config.toml
num_hidden_layers = 10
num_attention_heads = 12
intermediate_size = 1536
parallel_block = false
extras = ["capped logits"]
init = "uniform"
init_std_o = 0.00537
init_std_up = 0.024
init_std_down = 0.00379
optimizer = "cautious_adamw"
decay_fraction = 0.263
decay_shape = "linear"
max_steps = 4368
dataset = "wikipedia_en"
MLP neurons of a small language model. Each row is named by its layer, matrix (gate and up: input weights; down: output weights) and neuron, and shows model dimensions 256-383. Each number is 50 + 15 x the weight over its row's rms, rounded and kept within 0 to 99. A neuron's up and down rows have the sign that makes its largest values positive.
After each neuron's rows, "raises" lists the tokens whose logits its output raises most directly, leaving later layers aside; "fires after" lists the tokens most often just before its 100 highest values on Wikipedia text that the model never trained on.

L7.gate1230:58 64 70 39 76 37 43 65 67 62 55 33 50 23 50 48 65 42 31 03 47 41 57 29 59 43 11 21 80 49 39 71 52 71 32 55 62 42 41 67 20 43 43 50 59 49 63 57 57 42 62 44 40 63 36 68 49 50 43 33 60 70 42 55 44 74 54 63 62 32 24 53 95 63 49 39 40 48 42 39 18 59 45 58 61 50 48 65 37 57 61 60 63 46 61 35 65 35 78 61 36 55 58 20 56 61 76 48 95 31 71 24 45 55 20 62 43 65 60 40 18 63 44 65 41 72 38 51
L7.up1230:54 45 28 33 55 45 33 80 70 69 60 66 72 38 71 56 58 68 63 53 31 45 67 43 84 60 48 44 52 77 28 39 63 65 66 57 86 17 35 50 43 15 52 63 56 24 50 68 45 44 57 53 51 63 55 49 57 47 13 42 40 63 28 49 51 48 56 68 59 28 51 55 88 26 34 67 44 51 61 42 36 70 43 40 64 60 39 62 32 54 50 53 29 48 72 34 39 67 66 34 55 43 64 48 65 24 63 41 66 71 34 45 47 73 44 84 72 62 66 65 45 41 67 37 56 34 60 34
L7.down1230:72 28 31 51 34 80 80 64 69 18 69 35 79 70 70 43 68 91 35 42 58 69 41 40 46 56 42 40 54 20 47 48 55 48 29 61 71 51 61 37 45 21 32 59 72 57 60 44 62 38 51 53 53 52 56 40 47 46 24 56 59 62 35 57 55 42 47 54 60 30 86 61 74 27 62 61 53 40 62 45 32 56 40 60 37 61 71 43 53 49 51 60 38 68 53 64 51 58 33 54 87 33 39 64 37 30 37 45 43 31 32 57 66 33 54 78 65 47 69 54 49 79 47 45 29 62 61 34
raises: "26", "29", "27", "25", "31"
fires after: " on", "On", " |", "-", " On"

L2.gate500:36 45 31 49 46 41 59 65 81 46 53 29 50 49 59 44 45 19 61 62 50 83 50 59 53 54 30 45 18 56 51 34 32 27 36 28 48 71 80 74 54 81 42 39 42 39 50 44 28 56 46 49 39 43 49 42 40 43 38 25 59 50 34 41 39 52 59 57 52 42 28 62 56 47 64 83 50 69 28 49 35 50 82 52 50 43 33 80 48 32 32 73 46 46 46 44 35 57 46 43 53 33 64 55 49 79 73 66 42 56 45 21 44 37 45 51 50 55 67 60 47 56 74 65 47 41 47 34
L2.up500:32 50 73 54 42 43 45 25 72 41 78 39 64 27 48 61 53 37 52 85 57 43 20 60 31 46 38 58 51 68 47 54 64 80 51 54 09 45 36 43 56 43 41 42 46 62 74 50 43 28 77 34 24 60 51 73 67 49 30 66 26 67 33 40 19 50 26 59 39 74 74 61 64 25 54 44 50 36 30 45 41 28 35 62 35 37 38 75 32 59 46 59 54 29 48 61 31 50 62 32 52 50 65 26 68 43 48 53 72 61 42 48 28 54 50 44 44 59 71 81 48 70 64 37 52 68 34 48
L2.down500:33 77 53 37 78 32 65 42 38 32 49 85 50 14 58 43 24 76 68 37 45 54 48 99 73 59 26 30 49 62 39 61 47 49 56 62 55 68 53 50 48 72 50 41 81 57 76 33 50 50 41 65 57 34 17 35 81 39 22 64 31 68 44 50 46 52 49 47 40 57 52 29 65 61 54 53 43 49 54 35 39 45 42 27 25 58 64 56 46 55 52 87 36 69 58 53 25 78 44 24 71 66 62 50 59 77 59 66 70 61 60 42 39 54 60 46 18 53 40 74 41 35 32 49 21 74 69 43
raises: "See", "Reception", "Career", " Gallery", "F"
fires after: ".\n\n", " |\n\n", "\n\n"

L7.gate579:60 32 68 41 55 46 57 37 48 68 33 48 55 57 52 35 57 40 51 74 54 53 62 79 69 66 52 21 62 69 46 13 64 28 61 55 47 44 31 62 57 44 70 45 56 88 51 51 45 64 58 50 62 37 55 36 35 58 80 67 60 51 40 77 89 28 64 33 42 42 31 56 61 87 67 42 55 51 59 42 44 46 83 62 12 45 40 41 40 57 63 46 41 73 50 63 59 30 51 84 33 57 39 47 56 42 50 64 49 59 46 26 28 57 64 38 64 70 52 53 34 76 43 63 57 37 51 68
L7.up579:48 46 69 43 46 65 41 77 47 37 40 35 12 45 65 50 27 61 49 69 42 70 50 50 82 43 77 58 57 70 39 14 53 26 53 58 45 40 52 61 23 60 50 72 57 62 70 42 42 29 50 68 63 11 57 37 49 59 66 35 22 40 56 59 67 42 29 61 64 39 66 51 65 44 47 57 56 43 47 57 33 27 72 37 50 56 28 44 60 58 55 08 46 44 71 52 60 62 33 79 61 74 31 44 57 52 58 34 28 50 36 31 73 37 72 79 55 48 70 39 53 61 37 50 47 49 65 56
L7.down579:80 02 65 33 60 44 45 49 37 42 31 32 41 52 34 42 59 66 41 64 64 55 46 72 60 64 57 57 30 67 49 44 53 43 41 19 33 44 26 58 88 38 24 64 64 72 50 39 51 36 30 74 75 30 54 56 53 44 60 54 60 58 62 48 59 42 26 24 58 43 50 66 35 43 40 50 51 71 49 53 46 53 49 58 49 64 64 21 65 10 32 60 63 56 67 40 60 43 66 65 67 37 72 66 68 71 46 43 86 36 41 57 13 58 66 79 55 55 49 50 47 42 73 65 46 51 48 70
raises: "10", "11", "95", "12", "93"
fires after: " |", "″N", " W", ",", " was"

L7.gate1515:48 34 20 25 53 41 46 53 59 37 37 31 78 50 33 76 44 46 03 62 74 64 50 50 35 47 48 42 75 47 32 56 50 31 57 35 54 50 74 51 51 19 52 74 55 33 41 32 26 54 47 42 67 70 44 64 47 52 53 58 33 87 50 64 44 55 67 61 62 26 49 40 61 39 60 66 46 62 68 46 51 43 73 59 28 63 86 64 39 56 49 54 48 70 33 42 85 55 43 55 56 93 75 70 65 60 32 49 69 47 62 45 35 80 31 47 52 46 40 44 26 37 23 57 39 61 32 44
L7.up1515:27 33 53 54 52 89 63 61 47 39 34 08 62 41 52 40 47 36 26 70 44 42 70 43 40 37 50 50 24 63 88 58 61 58 45 64 26 46 42 32 68 55 80 45 68 65 28 15 36 61 40 63 63 60 60 25 49 44 60 45 29 42 21 58 63 80 35 44 41 43 33 66 39 43 49 32 72 31 41 31 39 55 44 76 27 48 52 71 48 42 68 42 62 53 38 81 59 34 44 42 54 59 67 68 51 71 49 44 33 57 47 29 46 46 31 38 69 68 54 61 60 37 48 38 56 19 38 65
L7.down1515:46 49 25 18 74 50 58 46 20 42 45 49 41 63 47 58 70 54 47 41 53 60 31 28 43 45 59 51 46 53 55 33 54 49 84 49 76 67 36 50 73 43 09 72 42 65 55 63 44 73 39 43 35 51 61 62 48 50 31 60 34 34 52 40 30 41 70 59 61 31 45 27 70 34 33 93 41 58 66 44 34 48 51 56 38 80 36 47 49 59 34 68 52 65 42 30 87 54 38 39 75 63 58 44 40 58 27 69 30 56 72 45 23 48 65 62 56 52 70 64 34 54 40 77 64 56 48 43
raises: "0", "1", "4", "2", "5"
fires after: ","

L7.gate931:61 70 63 40 61 54 43 52 44 48 29 76 37 72 41 58 62 51 40 31 71 45 44 29 30 69 66 34 60 64 55 62 55 44 38 51 45 74 36 62 42 54 73 35 34 47 52 73 38 45 38 54 66 64 34 42 39 63 47 47 64 43 68 42 42 66 72 28 45 23 24 61 65 64 36 25 32 51 56 42 33 70 42 79 27 19 54 60 65 57 66 55 82 41 40 47 78 28 71 57 49 66 43 65 49 65 56 31 70 66 41 58 39 29 36 33 61 85 58 57 20 44 43 71 26 50 65 31
L7.up931:62 47 39 35 60 49 39 72 50 43 31 64 50 52 22 58 60 52 51 71 77 50 40 36 60 68 83 59 61 47 62 42 43 37 55 67 54 56 58 39 50 25 81 19 46 50 30 68 28 37 82 51 52 47 76 50 64 73 50 46 52 59 82 46 40 50 58 42 38 71 19 44 66 49 35 35 36 53 43 58 39 67 10 59 66 36 73 65 27 27 57 54 63 15 62 53 41 64 82 45 57 33 67 79 51 41 41 14 26 48 38 62 54 48 44 63 62 65 75 21 49 51 59 54 54 46 49 12
L7.down931:65 22 55 54 38 42 61 53 36 55 44 46 50 59 71 63 44 81 39 70 45 78 76 68 64 62 42 50 65 37 37 30 50 47 67 86 87 46 63 10 47 31 39 77 69 41 29 56 39 57 66 63 69 71 59 82 41 36 42 57 86 51 36 36 36 56 71 43 41 68 46 31 41 49 46 50 70 15 49 41 34 50 30 57 47 69 34 75 43 57 72 28 58 47 59 68 39 67 65 63 49 36 41 42 51 71 38 39 31 59 57 65 61 52 47 28 61 51 25 49 51 74 19 41 64 78 39 59
raises: "19", "20", "in", "l", "-"
fires after: ",", " in", " January", " December", "19"

L7.gate968:71 53 74 47 51 64 31 91 18 51 44 77 43 49 42 47 40 52 35 42 61 53 65 24 61 28 39 62 65 49 39 60 60 44 81 72 47 44 65 51 58 61 37 55 62 37 51 56 61 37 45 49 55 70 43 61 48 46 28 42 68 59 65 55 47 61 40 43 40 55 90 47 55 44 34 36 58 63 48 30 34 40 45 36 41 32 40 53 49 56 66 44 78 41 62 59 51 37 63 30 58 59 69 73 39 42 21 54 37 50 57 81 64 34 59 52 52 37 67 44 45 54 40 55 52 44 45 76
L7.up968:65 36 67 59 45 29 28 49 31 43 37 60 78 81 64 47 59 58 41 68 36 36 76 69 50 43 40 62 69 46 35 43 50 60 62 47 59 59 59 57 85 17 37 87 18 37 60 37 49 62 47 48 45 54 62 56 57 19 38 67 65 36 63 63 26 39 47 54 50 29 79 43 54 44 20 78 46 55 57 47 43 41 43 43 54 44 37 36 50 61 43 53 53 61 36 70 50 64 71 55 50 47 33 23 37 25 64 72 78 35 60 49 45 35 49 36 39 33 59 49 38 68 55 37 72 40 64 53
L7.down968:22 22 65 42 50 47 81 61 63 53 72 55 35 20 63 44 66 62 72 25 49 55 29 32 50 37 45 42 42 44 26 45 31 39 66 44 64 54 69 53 36 58 43 57 50 46 56 27 49 46 64 49 54 44 42 59 61 44 44 64 42 77 33 55 37 49 37 63 42 61 49 14 42 48 50 53 27 19 55 73 39 66 29 31 65 45 68 56 50 63 51 50 38 36 55 48 43 65 62 46 41 57 35 80 39 48 53 41 34 60 47 47 69 36 22 53 54 40 38 37 67 30 41 54 55 47 27 46
raises: "26", "25", "27", "24", "28"
fires after: " ", "–"

L7.gate1097:53 44 76 48 60 59 36 42 68 79 58 61 67 68 44 70 49 48 46 22 41 34 43 41 53 48 56 81 74 44 50 27 35 77 59 62 33 50 62 53 51 46 40 54 27 33 54 38 45 41 39 63 78 44 72 77 40 43 68 49 55 44 83 26 52 50 33 54 59 25 46 50 58 70 49 52 51 75 12 76 50 45 70 46 56 60 58 49 53 43 60 12 52 74 28 35 58 47 52 43 56 59 68 16 68 50 66 48 73 72 12 53 63 10 22 51 40 65 50 60 31 53 69 80 67 54 59 61
L7.up1097:52 54 46 63 51 12 52 62 41 52 67 40 54 38 36 54 47 66 48 72 51 51 35 38 47 75 44 61 65 64 46 56 49 27 55 48 51 51 40 32 28 58 45 66 39 63 53 49 46 30 64 65 50 63 30 56 39 56 65 43 34 41 43 53 67 16 58 65 61 19 45 55 43 71 39 49 59 35 70 12 48 66 55 39 61 61 85 59 54 67 16 40 53 36 31 66 72 34 39 51 56 27 51 62 34 34 74 45 37 46 31 55 51 51 33 52 59 77 20 52 35 58 47 54 66 43 69 33
L7.down1097:49 63 38 44 60 38 20 42 65 59 37 41 55 52 61 64 34 97 79 85 50 67 44 55 48 75 62 56 34 82 43 29 57 41 26 60 58 67 36 62 46 61 52 59 34 57 73 16 40 57 41 57 63 56 41 88 56 71 55 46 65 44 61 58 53 41 35 49 82 38 28 44 90 33 27 49 28 57 33 50 48 77 45 53 47 62 53 34 57 41 61 53 50 40 53 54 69 43 72 47 56 78 56 45 51 30 54 70 59 31 64 40 34 55 67 51 48 28 66 72 54 40 63 44 47 38 57 78
raises: "8", "6", "9", "7", "4"
fires after: ","

L7.gate437:51 60 33 63 52 40 44 71 34 40 60 58 39 83 67 24 28 34 72 44 31 37 55 42 62 64 53 52 53 34 38 45 47 67 45 44 28 49 57 48 46 46 40 47 44 46 27 65 60 42 57 50 45 54 47 46 51 62 48 38 69 44 48 58 45 44 42 51 29 57 54 77 35 46 37 60 24 65 36 51 48 46 45 65 35 57 44 48 40 43 57 39 51 71 46 21 51 23 61 44 53 63 56 51 51 59 75 48 63 60 54 50 38 38 48 68 38 44 64 61 33 51 52 39 43 32 48 48
L7.up437:36 52 70 17 57 70 68 58 34 37 47 32 57 87 20 52 30 40 81 33 21 34 67 61 03 42 47 64 49 70 39 58 70 65 64 52 34 19 36 53 71 40 50 39 58 63 33 62 55 84 26 39 37 62 59 26 52 49 38 52 82 42 71 46 60 58 79 68 48 38 31 61 59 53 58 44 25 56 66 47 37 45 18 79 41 30 63 70 73 64 71 53 42 59 32 58 49 62 47 75 27 55 31 53 44 37 54 47 28 43 56 34 43 44 72 33 49 38 67 66 44 43 43 53 39 58 45 55
L7.down437:39 70 55 50 45 64 82 41 36 55 37 40 51 42 56 38 07 61 50 43 31 47 42 60 45 49 51 46 38 66 35 94 67 60 39 63 49 52 53 57 56 61 41 30 24 51 20 20 55 50 47 43 33 42 62 89 34 49 33 50 54 52 84 29 28 62 29 69 54 48 66 63 46 58 38 27 28 78 30 29 37 40 52 44 73 63 31 74 18 57 42 32 55 70 37 25 48 54 34 70 78 67 45 58 28 67 24 57 48 36 44 58 56 65 62 31 38 21 79 80 32 31 37 44 47 42 68 48
raises: " by", " By", "rain", " November", " December"
fires after: "20", ".", "19", " Western"

L5.gate85:68 51 34 41 71 47 70 60 33 18 49 87 16 49 52 44 48 62 63 37 45 56 52 33 46 42 44 32 34 30 50 79 43 59 61 40 49 68 56 53 47 52 41 42 36 62 33 65 83 40 37 34 16 48 40 31 62 40 73 77 44 75 62 43 48 58 50 42 44 53 33 68 48 46 33 17 74 64 65 28 50 27 44 25 53 66 58 61 62 68 40 37 73 74 54 64 36 67 72 65 27 65 74 45 54 54 32 56 79 54 47 37 40 35 78 35 61 65 55 49 48 05 42 42 46 45 47 52
L5.up85:40 46 42 38 62 34 39 40 42 43 36 49 32 30 75 35 31 48 27 49 52 19 83 39 64 35 53 32 55 51 67 35 34 28 40 63 27 56 67 42 46 30 45 59 41 28 52 46 37 57 57 66 28 48 45 57 41 29 58 60 58 48 43 57 65 65 54 30 36 52 54 52 68 37 59 58 44 63 62 31 76 45 34 58 40 22 54 30 53 33 30 34 56 38 87 20 75 26 31 66 33 48 62 47 43 51 43 56 50 49 06 50 19 32 68 56 55 29 80 60 70 34 52 64 37 74 56 43
L5.down85:28 49 25 53 28 56 63 34 51 52 56 38 45 37 48 35 47 51 38 47 55 59 43 49 50 55 13 41 73 64 39 42 43 53 31 70 57 45 52 33 58 43 39 52 71 45 23 45 64 71 75 60 46 55 54 56 40 34 60 65 57 46 41 54 53 40 64 50 70 46 52 40 53 64 49 36 57 64 54 78 54 50 33 46 63 68 47 47 59 64 61 28 40 51 36 68 38 51 64 47 46 68 66 45 64 44 58 62 59 50 46 43 44 32 47 45 51 58 24 46 59 76 32 60 50 78 39 76
raises: "s", "–", " time", "IV", "es"
fires after: "19", "18", "20", "17", "15"

L7.gate858:49 49 51 59 64 49 76 28 37 41 36 54 62 43 52 44 59 34 74 26 48 51 66 62 55 38 54 45 58 52 66 48 34 54 51 52 42 47 41 32 57 77 40 50 43 34 32 43 35 52 46 33 50 46 50 62 51 67 62 78 66 39 52 61 49 43 70 15 67 74 29 64 41 99 51 51 49 58 68 46 68 50 56 49 55 21 54 54 54 37 81 29 55 54 39 50 42 65 64 23 51 71 45 29 63 59 34 36 70 54 72 52 40 43 34 06 52 25 36 48 48 69 66 67 68 33 43 71
L7.up858:54 36 46 50 50 83 40 26 56 56 65 36 70 25 54 52 67 50 53 39 37 42 69 58 58 63 75 39 67 55 45 43 70 57 22 43 60 46 48 45 46 52 53 36 32 41 56 42 31 59 75 50 56 42 45 36 78 37 65 48 47 55 57 49 66 49 32 47 72 50 39 66 60 99 56 51 65 61 41 86 57 49 45 53 56 47 44 52 24 48 68 29 35 54 48 52 58 47 44 59 47 43 23 55 36 50 37 26 42 57 50 55 40 57 50 51 49 23 40 55 70 75 52 73 54 51 43 45
L7.down858:51 52 75 49 56 42 33 56 54 61 71 58 52 58 53 30 55 45 68 58 45 41 30 56 49 58 50 73 65 76 48 65 58 26 40 45 77 25 81 63 24 42 51 50 69 52 56 56 40 71 45 49 45 73 37 47 44 65 82 01 38 59 72 40 48 41 53 71 58 86 50 15 44 54 53 34 39 28 53 46 67 53 54 43 62 33 18 42 59 53 50 55 40 35 65 31 57 49 44 38 39 12 43 31 19 49 40 60 51 41 54 54 59 50 60 29 35 56 48 59 82 44 46 48 42 41 53 53
raises: " a", " the", "in", " about", " "
fires after: ".", ",", "19", "20", " that", ";"

L7.gate521:11 33 53 55 80 26 39 80 45 41 22 53 44 56 52 54 37 45 53 51 43 58 41 51 67 54 44 30 64 50 64 63 17 63 59 30 36 47 44 59 65 56 73 65 42 45 47 56 68 34 57 51 39 16 48 43 32 54 60 43 65 64 72 40 63 70 68 66 64 61 52 72 40 70 53 42 71 54 47 44 52 50 42 24 54 45 41 39 26 54 39 59 40 52 38 52 48 34 39 62 51 59 69 46 31 55 42 77 38 50 30 47 65 49 66 38 43 32 56 36 40 85 46 42 50 70 23 44
L7.up521:48 46 49 39 74 35 60 50 39 27 54 75 48 74 49 08 60 34 56 69 50 28 58 31 53 67 48 47 39 56 36 71 75 39 45 55 77 51 52 42 54 44 56 47 56 53 48 60 42 44 57 80 51 51 48 69 46 17 52 56 68 48 59 11 52 46 60 74 33 59 73 53 70 54 16 48 54 54 55 68 36 48 59 64 59 42 69 63 63 72 46 41 32 23 64 69 51 70 66 31 41 48 52 71 26 49 50 71 43 56 50 53 59 53 56 46 38 35 44 68 39 64 47 53 51 50 49 13
L7.down521:33 16 34 46 40 37 65 69 36 60 34 21 54 37 71 41 66 59 52 40 23 40 38 26 33 26 52 28 66 65 45 48 46 46 48 45 59 64 52 38 54 37 13 47 71 34 49 61 38 50 49 57 71 48 46 57 51 52 40 62 49 66 59 18 33 52 44 70 67 82 67 61 44 57 46 61 42 60 41 34 50 48 57 46 52 55 57 70 71 67 69 38 60 46 69 57 57 54 57 68 61 52 49 68 41 45 39 70 71 44 64 52 44 64 37 42 39 28 09 67 62 48 85 43 55 43 65 23
raises: " of", " addition", "-of", " impro", " that"
fires after: " the"